config.yaml
num_hidden_layers: 20
hidden_size: 256
num_attention_heads: 4
num_key_value_heads: 4
head_dim: 64
intermediate_size: 1024
vocab_size: 2048
hidden_act: "tanh_gelu"
norm: "layernorm"
norm_place: "pre"
norm_eps: 1e-06
positions: "learned"
qk_norm: false
attn_scale: 0.125
bias: "all"
tie_word_embeddings: true
parallel_block: false
init: "uniform"
init_std_qkv: 0.0425
init_std_o: 0.0527
init_std_up: 0.0608
init_std_down: 0.0608
optimizer: "muon_variant"
learning_rate: 0.00852
lr_mult_up: 0.865
beta1: 0.95
lr_head: 0.00609
max_grad_norm: 1.0
warmup_steps: 200
schedule: "wsd"
decay_fraction: 1.0
decay_shape: "linear"
final_lr_fraction: 0.0
batch_tokens: [32768, 65536]
max_seq_len: 512
doc_mask: false
train_tokens: 258700000
max_steps: 5409
dataset: "wikipedia_en"
MLP neurons of a small language model. Each row is named by its layer, matrix (up: input weights) and neuron, and shows model dimensions 0-95. Each number is 50 + 12 x the weight over its row's rms, rounded and kept within 0 to 99.
Before each neuron's rows, "fires on" lists the tokens most often at its 100 highest values on Wikipedia text that the model never trained on.

fires on: "re", "en", "ph", "un", "se", "tri"
L3.up813:33 65 28 43 37 66 56 75 61 59 56 43 53 49 44 65 41 57 46 42 40 58 61 59 56 58 44 28 57 51 44 52 24 47 37 50 46 43 42 63 51 56 54 31 52 36 49 57 35 63 64 62 59 42 43 52 64 57 59 54 57 22 32 41 43 45 43 40 35 58 34 35 63 27 26 39 49 58 57 39 78 48 62 75 38 54 60 62 48 60 34 29 65 44 51 68

fires on: "s", "ur", "u", "e"
L8.up951:37 52 75 60 39 56 62 54 46 45 60 37 63 40 25 70 66 58 41 37 39 31 53 40 40 50 68 67 49 27 71 32 75 49 83 37 55 51 57 43 49 60 66 65 50 58 55 61 32 48 36 52 66 62 54 48 57 49 39 31 55 49 48 49 42 77 49 57 63 54 49 53 43 45 50 38 51 41 64 49 29 46 70 49 59 60 57 55 50 47 46 37 42 44 50 53

fires on: " p", "\n"
L8.up984:68 75 70 69 49 37 48 60 56 63 55 60 71 41 51 60 55 48 50 57 46 42 49 49 60 73 62 48 45 54 46 67 27 38 65 50 70 30 58 35 69 48 57 52 66 65 58 54 39 57 60 39 40 53 63 43 32 18 55 41 48 47 58 74 53 53 45 40 43 48 53 67 34 48 57 51 38 67 52 30 57 52 52 74 33 49 42 28 37 69 50 60 32 52 36 61

fires on: " |", "ic", "er", "n", "le", "lic"
L12.up521:38 30 61 52 54 56 43 57 45 30 32 53 65 44 35 59 71 51 44 53 63 50 73 57 55 53 37 36 40 54 43 60 43 64 42 58 46 42 56 60 30 44 67 61 46 62 61 40 47 63 43 52 52 43 30 58 64 52 39 53 56 44 54 59 28 30 65 60 18 44 44 55 41 32 43 45 72 67 55 38 49 56 41 57 54 47 31 49 50 52 56 51 61 56 61 33

fires on: "ar", " car", " Bar", " character"
L4.up859:50 42 40 58 48 59 57 44 72 56 14 36 50 24 44 59 52 54 68 63 39 45 39 32 54 55 53 62 46 68 37 65 42 63 66 56 45 49 52 57 54 36 60 49 41 44 48 55 44 38 44 52 55 67 56 41 44 62 35 38 58 32 66 48 36 38 32 59 58 41 41 46 55 38 40 47 62 45 36 61 14 34 56 60 40 52 61 64 21 60 28 48 46 35 39 46

fires on: " of", "in", " on", "al", " for", "ing"
L5.up455:43 53 47 46 31 48 47 51 47 34 48 46 36 71 56 69 63 48 53 52 42 49 49 52 56 49 40 43 37 46 56 56 68 45 37 35 61 43 48 52 61 47 35 42 40 66 61 53 75 51 55 55 59 47 53 72 38 43 59 47 36 66 61 47 76 46 45 60 35 60 42 47 46 39 51 49 44 36 41 38 49 65 48 59 69 60 42 25 50 59 38 64 67 67 38 42

fires on: "b", "e", "a", "hi", "ing", "y"
L7.up59:55 71 46 74 67 40 63 51 67 61 18 62 65 41 49 55 40 41 59 43 35 68 77 57 53 49 49 51 79 51 53 67 43 55 42 62 48 42 54 63 45 57 33 61 39 32 64 50 42 41 49 49 49 38 56 46 68 61 61 50 56 35 55 64 48 46 63 28 37 25 44 51 60 47 40 58 41 61 73 40 47 68 54 62 62 75 56 55 53 57 41 59 75 52 47 59

fires on: "s", "ma", "ed"
L5.up289:43 46 55 56 49 54 72 70 31 45 49 64 51 51 42 60 53 58 58 48 39 43 48 48 28 48 56 53 46 33 70 33 63 58 47 45 59 41 31 48 75 64 52 45 54 32 68 51 42 45 54 52 50 49 25 42 61 32 53 35 61 42 58 59 57 51 28 58 59 43 24 48 45 38 50 61 67 34 56 43 47 52 39 52 68 58 44 42 42 51 42 26 40 59 28 44

fires on: " of", " in", " by", " on", " for", " that"
L8.up893:43 20 59 59 21 63 69 52 58 64 60 18 33 68 55 41 65 36 50 53 50 49 46 59 35 60 60 44 57 56 18 53 45 33 38 57 38 70 51 36 41 58 31 34 40 45 52 41 69 53 50 63 47 68 54 56 54 41 42 34 42 31 34 63 33 58 48 74 37 52 41 54 63 42 34 35 62 58 55 32 63 61 33 55 36 52 52 35 26 42 44 54 54 44 46 45

fires on: "in", "at", "il", "id", "o", "et"
L8.up842:20 65 69 41 31 37 17 49 51 20 54 62 49 41 52 58 58 42 46 68 50 38 45 43 41 41 36 31 35 42 43 60 58 36 74 37 54 53 54 38 59 58 42 54 53 51 47 28 36 38 37 33 48 41 48 51 60 53 51 46 46 67 61 46 58 49 56 34 44 45 56 26 50 50 32 62 40 41 29 36 47 48 51 58 30 48 33 46 36 52 41 52 61 49 54 48

fires on: "\n"
L9.up677:78 53 70 64 52 39 50 59 65 63 57 70 61 24 50 37 62 55 47 50 46 47 51 60 54 54 44 46 53 41 35 63 34 49 71 40 59 40 72 39 80 71 42 60 54 49 55 38 56 47 62 36 27 54 73 55 45 30 35 30 44 44 60 70 59 41 60 48 40 50 48 62 26 57 45 60 42 58 60 30 56 50 55 45 31 51 56 37 49 55 37 38 37 54 51 53

fires on: "ing", ":", " of", " such", " like"
L6.up1003:23 56 34 71 79 42 58 37 67 34 53 52 54 47 45 61 49 48 42 48 34 33 66 33 48 71 48 55 53 64 37 46 66 43 25 38 62 48 52 62 72 43 46 37 45 69 58 71 55 27 39 51 56 48 34 48 30 37 59 52 31 43 54 37 61 53 47 50 41 55 30 53 44 61 39 30 40 45 44 50 46 47 53 42 74 32 34 36 57 76 44 65 54 69 53 61

fires on: " in", "e", "n", " "
L6.up522:57 37 52 65 43 65 48 51 33 55 50 61 39 54 52 59 32 51 60 65 34 52 50 47 77 30 66 42 46 52 65 41 36 44 62 57 46 51 33 38 41 48 56 51 62 51 45 40 35 51 47 50 47 56 56 38 49 56 62 40 67 47 46 80 51 74 53 51 53 45 55 49 31 32 48 54 51 41 72 47 50 54 28 48 36 73 39 36 58 46 50 37 51 44 56 44

fires on: "er", "n", "fe", "ce", "ch", "per"
L4.up633:48 34 59 38 59 42 56 50 34 46 63 57 50 33 54 58 66 60 47 47 41 48 36 26 66 59 45 62 56 41 44 54 43 57 39 57 17 46 31 77 28 47 56 64 35 49 48 33 61 61 33 50 49 40 56 67 65 23 42 53 56 57 69 72 43 42 34 45 42 29 21 44 42 28 50 43 63 60 51 62 42 60 52 53 55 36 51 65 38 49 41 50 51 46 38 55

fires on: ",", "'", " (", " 19"
L9.up704:29 44 46 47 43 54 45 71 65 61 46 50 44 48 56 40 51 48 48 64 61 51 34 48 53 34 43 61 70 36 52 61 53 42 39 41 42 44 30 27 18 69 63 52 52 38 40 63 56 33 64 61 65 46 42 48 39 68 57 60 57 53 65 49 60 55 38 23 48 50 46 33 35 45 64 35 42 42 61 61 62 74 43 43 49 55 49 59 49 30 75 53 64 60 37 33

fires on: "it", "e", "c", "d", "y", "hy"
L5.up286:59 43 52 45 40 45 57 67 75 50 76 62 58 53 47 53 48 27 38 54 49 53 50 67 59 41 47 53 58 55 56 47 49 47 72 40 57 41 43 56 38 65 44 47 46 43 36 51 51 62 44 55 29 71 50 40 54 52 72 76 34 36 43 70 38 44 42 47 27 53 43 22 48 43 49 58 71 34 47 50 42 44 42 45 49 69 34 59 64 73 46 42 65 44 43 45

fires on: "ed", "ar", "an", "as", "y"
L5.up221:48 52 80 46 44 79 41 67 53 31 42 56 75 51 43 46 43 66 49 66 50 25 54 70 46 63 59 58 50 41 52 48 64 39 50 49 38 46 42 45 57 69 41 66 54 37 65 57 64 39 55 69 60 42 32 40 64 52 58 59 53 42 78 66 17 39 29 47 63 57 25 58 43 40 52 42 51 57 55 38 73 73 46 37 56 39 57 37 52 39 40 41 37 57 59 50

fires on: "se", "m", "ph", "op", "mb", "ach"
L3.up207:40 41 26 62 52 59 59 66 45 67 27 47 38 39 51 76 59 45 38 34 65 55 46 63 56 83 76 39 69 38 39 49 43 57 40 59 57 53 35 43 35 51 43 52 52 68 39 62 51 49 40 48 56 39 57 49 42 62 45 30 66 19 43 50 50 53 70 24 41 42 56 29 66 51 39 32 62 44 45 29 79 63 62 56 61 43 57 40 46 71 36 37 54 48 60 57

fires on: " well", "lu", "ill", " known", "pi", "ber"
L7.up266:48 63 61 50 77 68 42 59 40 42 56 55 34 60 36 44 37 51 59 36 61 53 47 52 44 61 57 37 57 18 55 50 36 59 38 47 64 44 39 49 44 59 60 42 54 48 59 43 39 58 60 34 46 37 42 66 50 61 44 35 52 63 50 34 70 44 48 67 49 53 41 46 38 41 28 57 43 45 84 63 06 59 58 38 40 46 57 55 55 54 64 78 28 45 45 68

fires on: " in", "ing", " on", "e", " out"
L12.up678:58 43 54 68 44 53 58 41 32 57 45 44 64 42 73 70 50 43 30 56 45 74 65 75 55 58 68 46 44 44 38 55 20 33 32 47 46 63 52 52 50 55 69 60 47 67 18 41 60 50 61 65 23 40 69 50 63 56 18 76 27 46 53 54 35 53 63 46 39 47 58 42 24 54 57 24 80 50 50 61 57 52 55 65 38 40 31 41 42 53 47 50 60 63 45 32

fires on: " to", " of", " by", "ing", "a"
L7.up760:59 37 45 35 29 53 58 46 64 39 54 60 45 48 63 60 50 52 46 74 26 53 52 55 63 47 52 56 34 64 46 59 38 45 41 36 76 66 55 23 64 30 42 54 55 42 58 78 43 54 55 72 28 42 63 44 55 20 58 45 47 36 53 59 45 51 50 43 67 46 49 44 28 65 42 60 38 31 47 51 59 41 71 40 50 58 38 45 49 50 40 46 70 55 30 51

fires on: "g", ".", "n", "on", "at", "ri"
L9.up936:55 65 44 30 36 42 47 50 55 57 43 56 37 61 43 54 46 51 66 47 50 55 34 42 30 52 51 38 42 38 57 58 56 67 47 32 46 53 67 36 49 72 51 66 35 59 29 60 53 51 30 32 54 32 51 54 71 45 68 36 61 61 64 49 51 45 40 62 31 42 52 47 33 58 55 59 36 38 47 56 36 64 59 54 59 35 53 61 48 46 60 31 51 56 39 47

fires on: "-", " of", "op", "t", "ber", "um"
L5.up458:40 54 58 45 48 49 37 51 32 51 56 36 32 43 41 61 64 41 68 39 52 51 48 40 45 51 42 43 48 64 47 55 63 52 42 47 41 64 30 50 54 42 34 57 50 43 48 54 45 52 43 67 45 86 68 50 49 35 38 55 62 45 17 60 66 31 59 54 36 31 45 53 57 46 22 45 54 67 60 44 48 54 45 37 59 62 27 47 42 60 57 46 61 36 57 82

fires on: "ter", "°", " imp", "ight", " met", "n"
L8.up361:38 29 62 65 59 63 39 53 55 54 31 47 53 51 67 35 44 75 65 59 45 54 56 64 52 51 24 76 25 67 53 52 63 47 57 42 33 44 73 57 48 47 47 49 39 64 44 58 24 23 29 34 55 54 51 49 61 40 60 50 52 57 49 57 45 33 45 38 37 48 63 55 39 55 26 39 65 44 23 49 44 63 55 67 65 71 21 32 54 54 55 36 63 55 44 35

fires on: "op", "ment", "t", "ur", "script"
L9.up568:22 44 49 59 43 39 47 78 36 58 55 53 58 40 48 73 56 36 48 54 40 46 41 37 55 56 55 22 47 59 30 48 20 57 50 52 39 37 63 48 52 50 60 32 29 44 49 66 77 49 59 55 69 62 48 53 51 63 69 62 31 59 63 38 60 58 54 36 43 65 61 52 35 50 58 41 51 54 64 44 34 38 55 71 52 17 50 68 58 41 76 51 33 36 55 41

fires on: " |", "\n", " Total"
L9.up112:54 76 49 55 51 62 50 62 37 72 74 56 59 56 25 70 71 52 43 53 50 38 63 56 71 52 39 48 59 49 43 62 47 51 58 76 86 47 69 43 59 58 52 65 67 56 61 34 31 66 52 61 56 65 62 53 30 42 38 46 55 54 58 75 57 67 60 39 58 53 65 66 34 54 40 59 70 47 42 35 58 52 45 48 40 63 52 46 51 58 38 29 52 30 55 52

fires on: " (", "born", " 19", ",", " 18", ":"
L8.up975:39 41 46 60 63 58 29 77 73 63 41 47 38 60 68 27 27 75 32 40 57 40 35 68 56 57 44 70 46 41 41 42 57 63 63 48 64 36 32 32 31 38 57 40 43 65 56 37 28 80 58 77 49 23 48 54 47 56 52 40 47 47 59 55 51 63 52 49 45 54 59 50 51 55 45 43 45 44 48 65 67 62 64 33 38 43 25 47 56 32 53 41 58 47 61 43

fires on: " to", "le", "ing", "ally", "ough", " However"
L5.up548:49 44 35 48 41 23 73 48 51 14 68 53 52 71 41 70 66 16 48 55 28 50 80 69 32 66 44 42 42 58 58 42 26 55 48 62 62 50 76 61 52 44 38 66 41 52 27 36 45 15 34 44 32 59 52 60 43 43 73 49 66 33 39 44 50 77 49 55 78 37 72 57 49 53 45 44 50 52 34 64 57 63 67 46 30 65 28 56 68 42 31 53 58 53 29 46

fires on: " ", " over", " in", " the", " near"
L6.up1013:46 36 45 41 43 73 56 33 53 38 43 45 57 79 37 41 52 43 44 36 52 61 45 47 61 60 14 40 46 57 54 62 45 54 48 40 54 32 60 49 37 46 68 44 45 64 37 79 41 49 48 54 24 36 36 45 37 45 38 56 45 42 56 57 41 47 54 51 59 70 49 31 62 48 32 64 47 55 42 63 58 60 68 44 29 51 43 30 38 53 74 65 67 54 50 40

fires on: "et", "t", "gra", "ject", "pp", "ly"
L4.up759:53 19 51 57 49 36 31 49 39 45 61 39 33 54 52 45 60 60 49 62 32 67 43 50 54 58 48 40 52 29 40 47 85 37 61 42 37 61 55 69 52 75 43 42 53 46 61 73 54 43 43 66 32 58 50 59 43 20 49 60 60 74 53 33 39 59 64 36 53 37 67 52 40 28 63 63 43 58 49 34 45 42 55 56 26 57 39 39 30 55 68 54 54 60 73 56

fires on: "ip", "th", "al", "st", "if", "n"
L6.up186:65 75 62 48 38 29 58 47 44 44 42 38 49 55 54 69 59 27 56 52 39 49 67 66 70 46 64 41 41 58 62 51 48 62 46 45 51 39 59 48 55 48 51 53 34 33 46 49 62 59 54 72 65 56 49 30 54 55 52 43 59 43 38 75 66 46 43 59 49 59 45 45 46 66 32 21 70 54 61 44 63 32 47 39 66 69 47 42 40 89 33 52 74 45 58 52

fires on: "ur", "s", "e", "er", "d", "mb"
L4.up766:47 54 37 55 49 51 58 54 53 45 50 69 60 70 75 42 23 56 32 51 33 26 32 66 36 46 52 90 41 45 68 40 39 45 57 38 50 47 45 58 29 59 59 32 51 66 38 39 59 76 36 42 56 72 63 36 55 66 54 66 43 49 44 52 57 44 37 45 50 38 45 56 33 50 30 50 55 24 52 75 50 47 45 58 59 61 55 34 63 63 53 50 58 23 53 51

fires on: "ck", "t", "et", "h", "tri", "le"
L5.up575:47 55 42 70 59 35 34 56 55 57 83 27 42 31 39 58 50 58 62 59 50 52 21 57 38 61 38 40 48 35 51 31 69 32 37 30 39 37 52 49 61 71 50 27 57 52 64 43 65 65 67 48 64 27 44 54 63 30 54 46 42 57 55 53 49 59 53 56 40 45 60 56 37 60 58 64 31 37 74 38 46 36 56 33 57 38 40 49 44 64 57 28 53 61 69 38

fires on: "al", "ed", "ant", "y", "mb", "ral"
L3.up201:61 33 61 69 58 38 74 41 50 54 42 77 44 73 37 62 64 33 42 44 61 44 47 55 49 46 59 37 51 62 65 55 69 44 56 74 53 47 24 63 62 58 49 52 51 50 49 46 42 47 51 51 48 60 43 59 40 38 57 31 46 39 53 39 43 62 38 42 42 34 45 37 47 21 50 59 52 44 44 36 72 59 28 41 46 45 57 49 47 61 60 49 54 42 33 49

fires on: "en", "un", "ist", "ing", "et", "y"
L3.up1008:54 30 49 51 42 55 45 72 56 47 58 48 50 47 53 80 55 65 41 40 32 56 54 38 36 42 51 35 54 54 47 42 40 50 61 48 56 60 23 44 50 56 59 32 41 31 71 49 24 62 50 58 56 54 21 56 64 42 48 46 51 27 43 56 35 53 43 48 61 37 47 60 73 58 20 25 52 61 39 41 46 57 48 52 35 30 44 52 54 48 34 33 36 45 54 56

fires on: "\n"
L8.up87:71 56 67 59 57 38 50 62 63 65 58 72 63 27 44 39 62 42 61 61 47 41 44 51 48 60 47 62 58 47 40 70 32 42 69 38 61 36 56 52 78 58 55 62 63 57 56 57 53 50 63 34 43 47 74 45 38 34 31 26 55 47 56 70 80 54 55 44 42 43 53 62 30 45 54 65 44 51 60 31 57 57 46 50 40 46 58 47 45 49 41 44 42 55 46 53

fires on: "ar", "ur", "l"
L5.up774:46 27 42 50 42 45 79 36 46 38 37 24 38 50 50 48 43 21 35 67 31 61 67 62 59 76 61 78 45 48 34 59 47 60 74 63 65 44 52 53 53 47 60 45 28 75 40 60 32 46 58 48 49 73 76 71 41 53 40 40 46 31 56 63 60 60 50 63 42 30 50 65 27 53 54 57 62 62 39 53 42 35 57 66 41 59 61 52 58 40 32 41 33 37 57 67

fires on: "ri", "re", "fe", "ne", "on"
L7.up802:57 75 50 48 48 48 64 32 57 46 70 57 62 68 66 59 52 62 57 57 60 46 69 35 37 45 57 51 32 43 66 58 33 48 53 46 51 49 62 43 59 54 72 59 36 63 52 48 45 52 39 29 51 31 35 53 60 35 52 30 37 64 49 40 43 29 45 42 57 58 50 62 53 24 49 79 43 26 49 63 46 45 59 40 50 48 56 70 47 54 66 56 59 36 54 52

fires on: " ", "'", " re", " the"
L7.up258:48 39 57 53 44 50 47 61 54 33 83 39 32 54 60 43 50 34 55 42 34 45 39 53 49 37 19 39 40 74 53 43 35 32 42 49 36 34 42 42 56 64 60 30 61 65 49 65 50 38 63 43 33 36 60 46 47 56 56 68 44 51 40 54 38 58 37 67 56 43 64 48 38 35 29 72 41 54 61 49 68 57 63 46 26 65 47 44 43 51 48 48 38 56 65 79

fires on: "ctor", "op", "y", "ment", "ign"
L6.up33:52 59 32 48 39 61 61 55 35 54 43 64 79 41 30 54 49 46 46 50 32 51 42 34 64 87 76 44 38 35 41 35 42 64 60 45 41 45 69 41 48 55 40 52 42 34 46 53 70 62 46 49 48 65 50 46 55 60 56 64 53 25 47 45 49 34 47 18 52 53 35 56 26 51 43 59 55 55 68 51 45 52 62 41 55 35 47 68 74 33 46 67 09 41 55 51

fires on: "te", "ting", " Te", " book", "ception"
L7.up434:36 31 55 51 47 74 59 37 59 43 56 47 90 54 40 34 59 80 66 43 61 46 39 47 60 47 46 51 41 39 69 44 60 43 56 40 39 60 49 42 41 49 42 45 43 53 50 46 56 41 64 54 58 39 39 44 51 31 30 53 57 45 44 51 37 66 52 66 56 37 47 57 36 46 77 42 58 63 50 45 56 52 42 69 70 50 72 47 47 66 54 62 12 51 70 46

fires on: "c", "unt", "d", "pe", "p"
L4.up779:27 50 40 43 42 61 52 64 60 46 53 49 65 53 28 41 74 23 41 35 34 69 42 53 86 37 55 66 45 59 53 38 23 60 51 35 53 54 49 53 57 56 58 44 49 46 47 42 70 52 46 52 50 52 38 46 35 54 40 44 49 29 55 60 51 42 48 54 41 40 55 39 76 26 50 39 56 44 53 42 51 42 36 57 57 66 33 18 51 75 51 61 57 55 30 34

fires on: "ed", "y", "ta", "an", "ry", "tor"
L7.up558:47 61 30 56 55 51 66 72 49 38 41 55 37 40 52 44 37 52 38 44 48 48 56 61 44 17 53 51 48 43 64 49 67 70 43 53 37 44 40 64 50 74 64 53 50 47 57 58 45 35 56 44 51 47 43 32 48 52 31 39 79 29 44 50 56 41 31 56 65 40 59 66 42 38 54 71 65 48 52 62 58 40 41 32 40 33 48 47 64 66 21 51 35 61 39 52

fires on: " and", "y", ",", "-"
L8.up650:52 68 43 42 51 43 52 35 57 46 26 50 56 55 50 53 63 73 40 62 70 53 44 72 39 44 43 56 63 49 35 50 68 37 34 52 55 57 62 54 36 57 51 72 13 51 43 28 58 50 46 45 53 48 28 48 46 52 59 54 43 35 55 40 60 55 50 56 51 64 42 24 53 35 42 56 60 45 26 48 57 56 29 50 65 53 65 48 51 45 49 48 54 57 51 41

fires on: "ly", "e", "ed", "ing", "ation", "n"
L5.up589:36 63 45 42 46 73 65 51 55 51 81 46 29 62 48 45 55 47 53 69 58 72 60 45 65 47 39 52 61 67 61 60 43 38 48 40 50 44 31 55 48 68 40 50 63 51 56 39 46 55 58 84 31 37 59 61 58 51 81 37 67 64 44 56 36 78 36 37 44 18 65 37 38 36 53 48 51 58 62 58 62 67 53 63 30 50 46 32 32 52 44 63 40 37 53 58

fires on: "\n"
L4.up379:62 42 62 41 52 65 69 47 70 58 41 67 62 35 54 46 68 33 48 45 25 40 57 50 42 55 39 47 50 60 42 61 27 62 65 54 71 27 52 37 73 73 47 59 69 72 65 45 58 58 47 34 32 45 55 47 23 48 39 43 58 45 68 50 63 51 50 49 56 39 55 64 30 35 50 52 32 61 48 59 76 53 50 58 43 61 53 31 44 58 45 71 48 54 51 73

fires on: " to", "s", "ce", " or", "th", " and"
L7.up995:51 54 70 39 60 60 59 55 57 28 22 50 18 62 51 43 64 57 29 52 80 63 52 50 66 74 48 51 54 38 58 49 31 58 37 47 42 58 51 40 46 59 49 59 57 57 42 60 45 62 51 71 76 39 49 36 38 60 47 40 68 35 43 37 60 43 53 56 48 49 45 63 52 40 21 44 44 57 62 74 42 54 51 33 40 60 42 21 59 43 42 44 52 65 44 53

fires on: "in", "il", "7", "ain"
L9.up364:49 49 63 70 44 78 40 55 61 46 65 68 50 24 44 55 53 54 43 49 54 41 44 42 55 62 39 57 42 29 31 63 73 42 62 41 44 55 33 23 37 50 59 58 53 68 34 71 70 73 44 54 45 23 46 43 57 73 50 63 43 59 52 44 53 41 35 41 45 35 50 50 60 52 40 56 37 35 49 32 42 39 43 70 45 50 01 60 51 59 46 44 57 61 69 55

fires on: "s", " in", " located", "es", "ers", " on"
L8.up18:59 46 51 47 38 52 57 31 52 48 33 45 20 59 44 67 62 29 50 55 52 62 42 56 44 52 72 53 37 48 49 44 30 35 38 68 90 58 62 37 45 57 49 71 48 54 46 39 44 54 46 63 56 59 34 61 41 48 41 54 20 44 38 50 45 59 54 63 30 52 40 46 50 32 49 30 51 72 63 49 32 45 51 42 45 35 65 46 48 65 69 70 70 46 41 55

fires on: " and", " of", " =", " a", "-", " &"
L12.up410:63 60 40 51 51 34 62 48 49 56 35 41 31 46 48 65 56 51 41 51 55 57 42 46 46 57 36 37 37 54 51 57 50 46 34 46 66 56 53 49 53 66 57 69 32 62 38 42 61 58 48 30 40 46 44 43 35 57 28 44 55 20 25 55 53 31 56 52 47 45 54 47 69 25 45 58 45 53 49 65 55 40 37 38 78 50 43 57 44 68 52 59 51 31 43 71

fires on: "ing", "it", "im", "y", "ment", "e"
L5.up656:35 41 37 45 51 49 48 55 81 52 87 60 62 37 44 28 47 51 59 85 60 35 43 65 43 61 41 36 43 56 38 40 42 50 56 33 46 50 55 43 33 73 36 60 44 45 51 47 61 43 39 55 25 58 62 67 42 42 60 63 53 47 68 55 38 52 50 63 39 57 45 43 65 48 35 58 44 36 42 44 62 58 45 76 38 55 40 56 63 62 29 41 67 68 43 40

fires on: "ri", "ch", " tri", "tri", "am", "on"
L5.up19:45 49 53 29 39 42 45 42 54 44 51 39 69 68 56 61 75 41 38 51 46 51 55 42 51 61 52 76 41 44 65 70 54 44 45 54 54 62 46 63 35 29 59 74 40 52 50 75 61 50 18 35 42 49 30 57 77 55 46 26 44 48 42 58 53 49 58 46 41 51 39 50 40 60 50 46 56 47 43 48 52 44 58 63 38 51 54 72 46 30 62 51 58 35 52 36

fires on: "s", " to", "ally", "st", "ing"
L8.up971:32 52 68 49 55 43 61 40 47 41 47 61 43 46 49 67 63 66 40 67 47 46 58 44 43 57 53 61 56 42 37 51 62 49 54 18 51 47 31 56 70 26 45 30 31 45 54 40 50 43 53 60 40 58 38 60 33 43 76 42 70 32 48 53 54 48 53 33 43 64 53 43 22 51 30 45 33 21 45 54 44 56 74 42 60 68 38 63 36 39 57 59 41 33 51 63

fires on: "te", "t", "end", "ment", "ta", "ign"
L5.up851:38 35 48 47 43 40 67 66 54 69 45 50 46 32 67 64 48 50 55 48 33 41 35 45 59 55 32 37 48 68 45 68 58 52 42 60 34 41 49 53 59 81 58 51 29 54 54 49 70 51 65 39 54 68 75 50 45 43 55 53 49 40 55 55 54 49 57 58 49 63 26 44 36 39 55 42 44 52 60 50 46 30 67 51 27 66 38 58 57 46 60 52 16 61 49 65

fires on: " f", " m", " community", " him"
L8.up353:45 45 45 25 49 44 59 54 40 42 43 47 52 61 48 61 53 43 57 54 45 53 43 22 72 47 54 35 55 33 61 49 44 29 65 44 55 35 48 42 42 38 36 54 46 26 51 44 42 51 77 74 19 38 57 53 44 42 53 42 58 51 44 67 53 52 47 61 54 60 56 53 46 33 71 67 65 32 75 45 37 47 32 32 43 40 59 55 33 33 52 47 37 37 52 32

fires on: "ing", "in", "us", "one", "ed"
L4.up145:58 39 53 34 53 67 38 69 52 48 68 66 38 61 45 34 46 36 56 51 51 53 45 45 57 50 51 67 60 45 64 33 48 49 32 35 69 38 50 59 44 42 43 32 48 44 50 69 70 52 41 44 47 43 42 65 57 44 57 32 66 67 47 56 60 64 64 64 62 47 40 41 50 43 52 68 56 52 67 48 49 55 50 59 68 38 43 23 51 42 42 36 83 54 37 34

fires on: "o", "e", "a", "ar", "r"
L4.up900:51 58 67 49 51 33 48 55 51 56 35 63 48 42 23 52 47 68 65 46 45 65 71 35 42 45 66 66 54 34 49 50 51 52 76 33 39 34 48 64 43 45 44 43 44 30 58 66 53 38 36 66 49 58 53 39 46 36 64 57 45 19 73 65 42 50 71 35 69 37 48 69 14 52 59 53 28 51 59 80 54 65 49 34 56 66 64 52 46 38 30 43 48 35 55 50

fires on: " to", "I", "ing", "T", "ha"
L4.up501:56 53 48 58 63 44 67 66 53 28 64 65 51 61 51 57 74 50 50 61 72 50 59 56 47 50 58 51 52 53 32 46 51 43 44 27 68 63 49 50 66 39 49 42 38 57 36 62 58 32 58 66 48 43 47 59 52 29 68 61 40 53 43 49 44 53 47 39 50 42 86 50 22 56 38 37 35 55 39 83 64 45 49 34 52 53 35 41 38 51 28 45 52 61 43 45

fires on: " and", " or", "s", " to", "or", "and"
L9.up640:39 33 50 49 63 58 67 59 37 42 38 61 43 60 39 48 47 45 20 53 41 65 50 61 52 57 56 50 67 30 46 45 32 42 35 56 58 47 37 43 60 68 39 52 52 58 59 50 38 58 54 74 47 46 38 27 50 46 36 72 65 34 38 50 65 51 33 60 53 57 58 56 50 39 37 30 35 62 58 54 41 57 42 52 52 43 27 44 63 34 80 51 43 55 55 58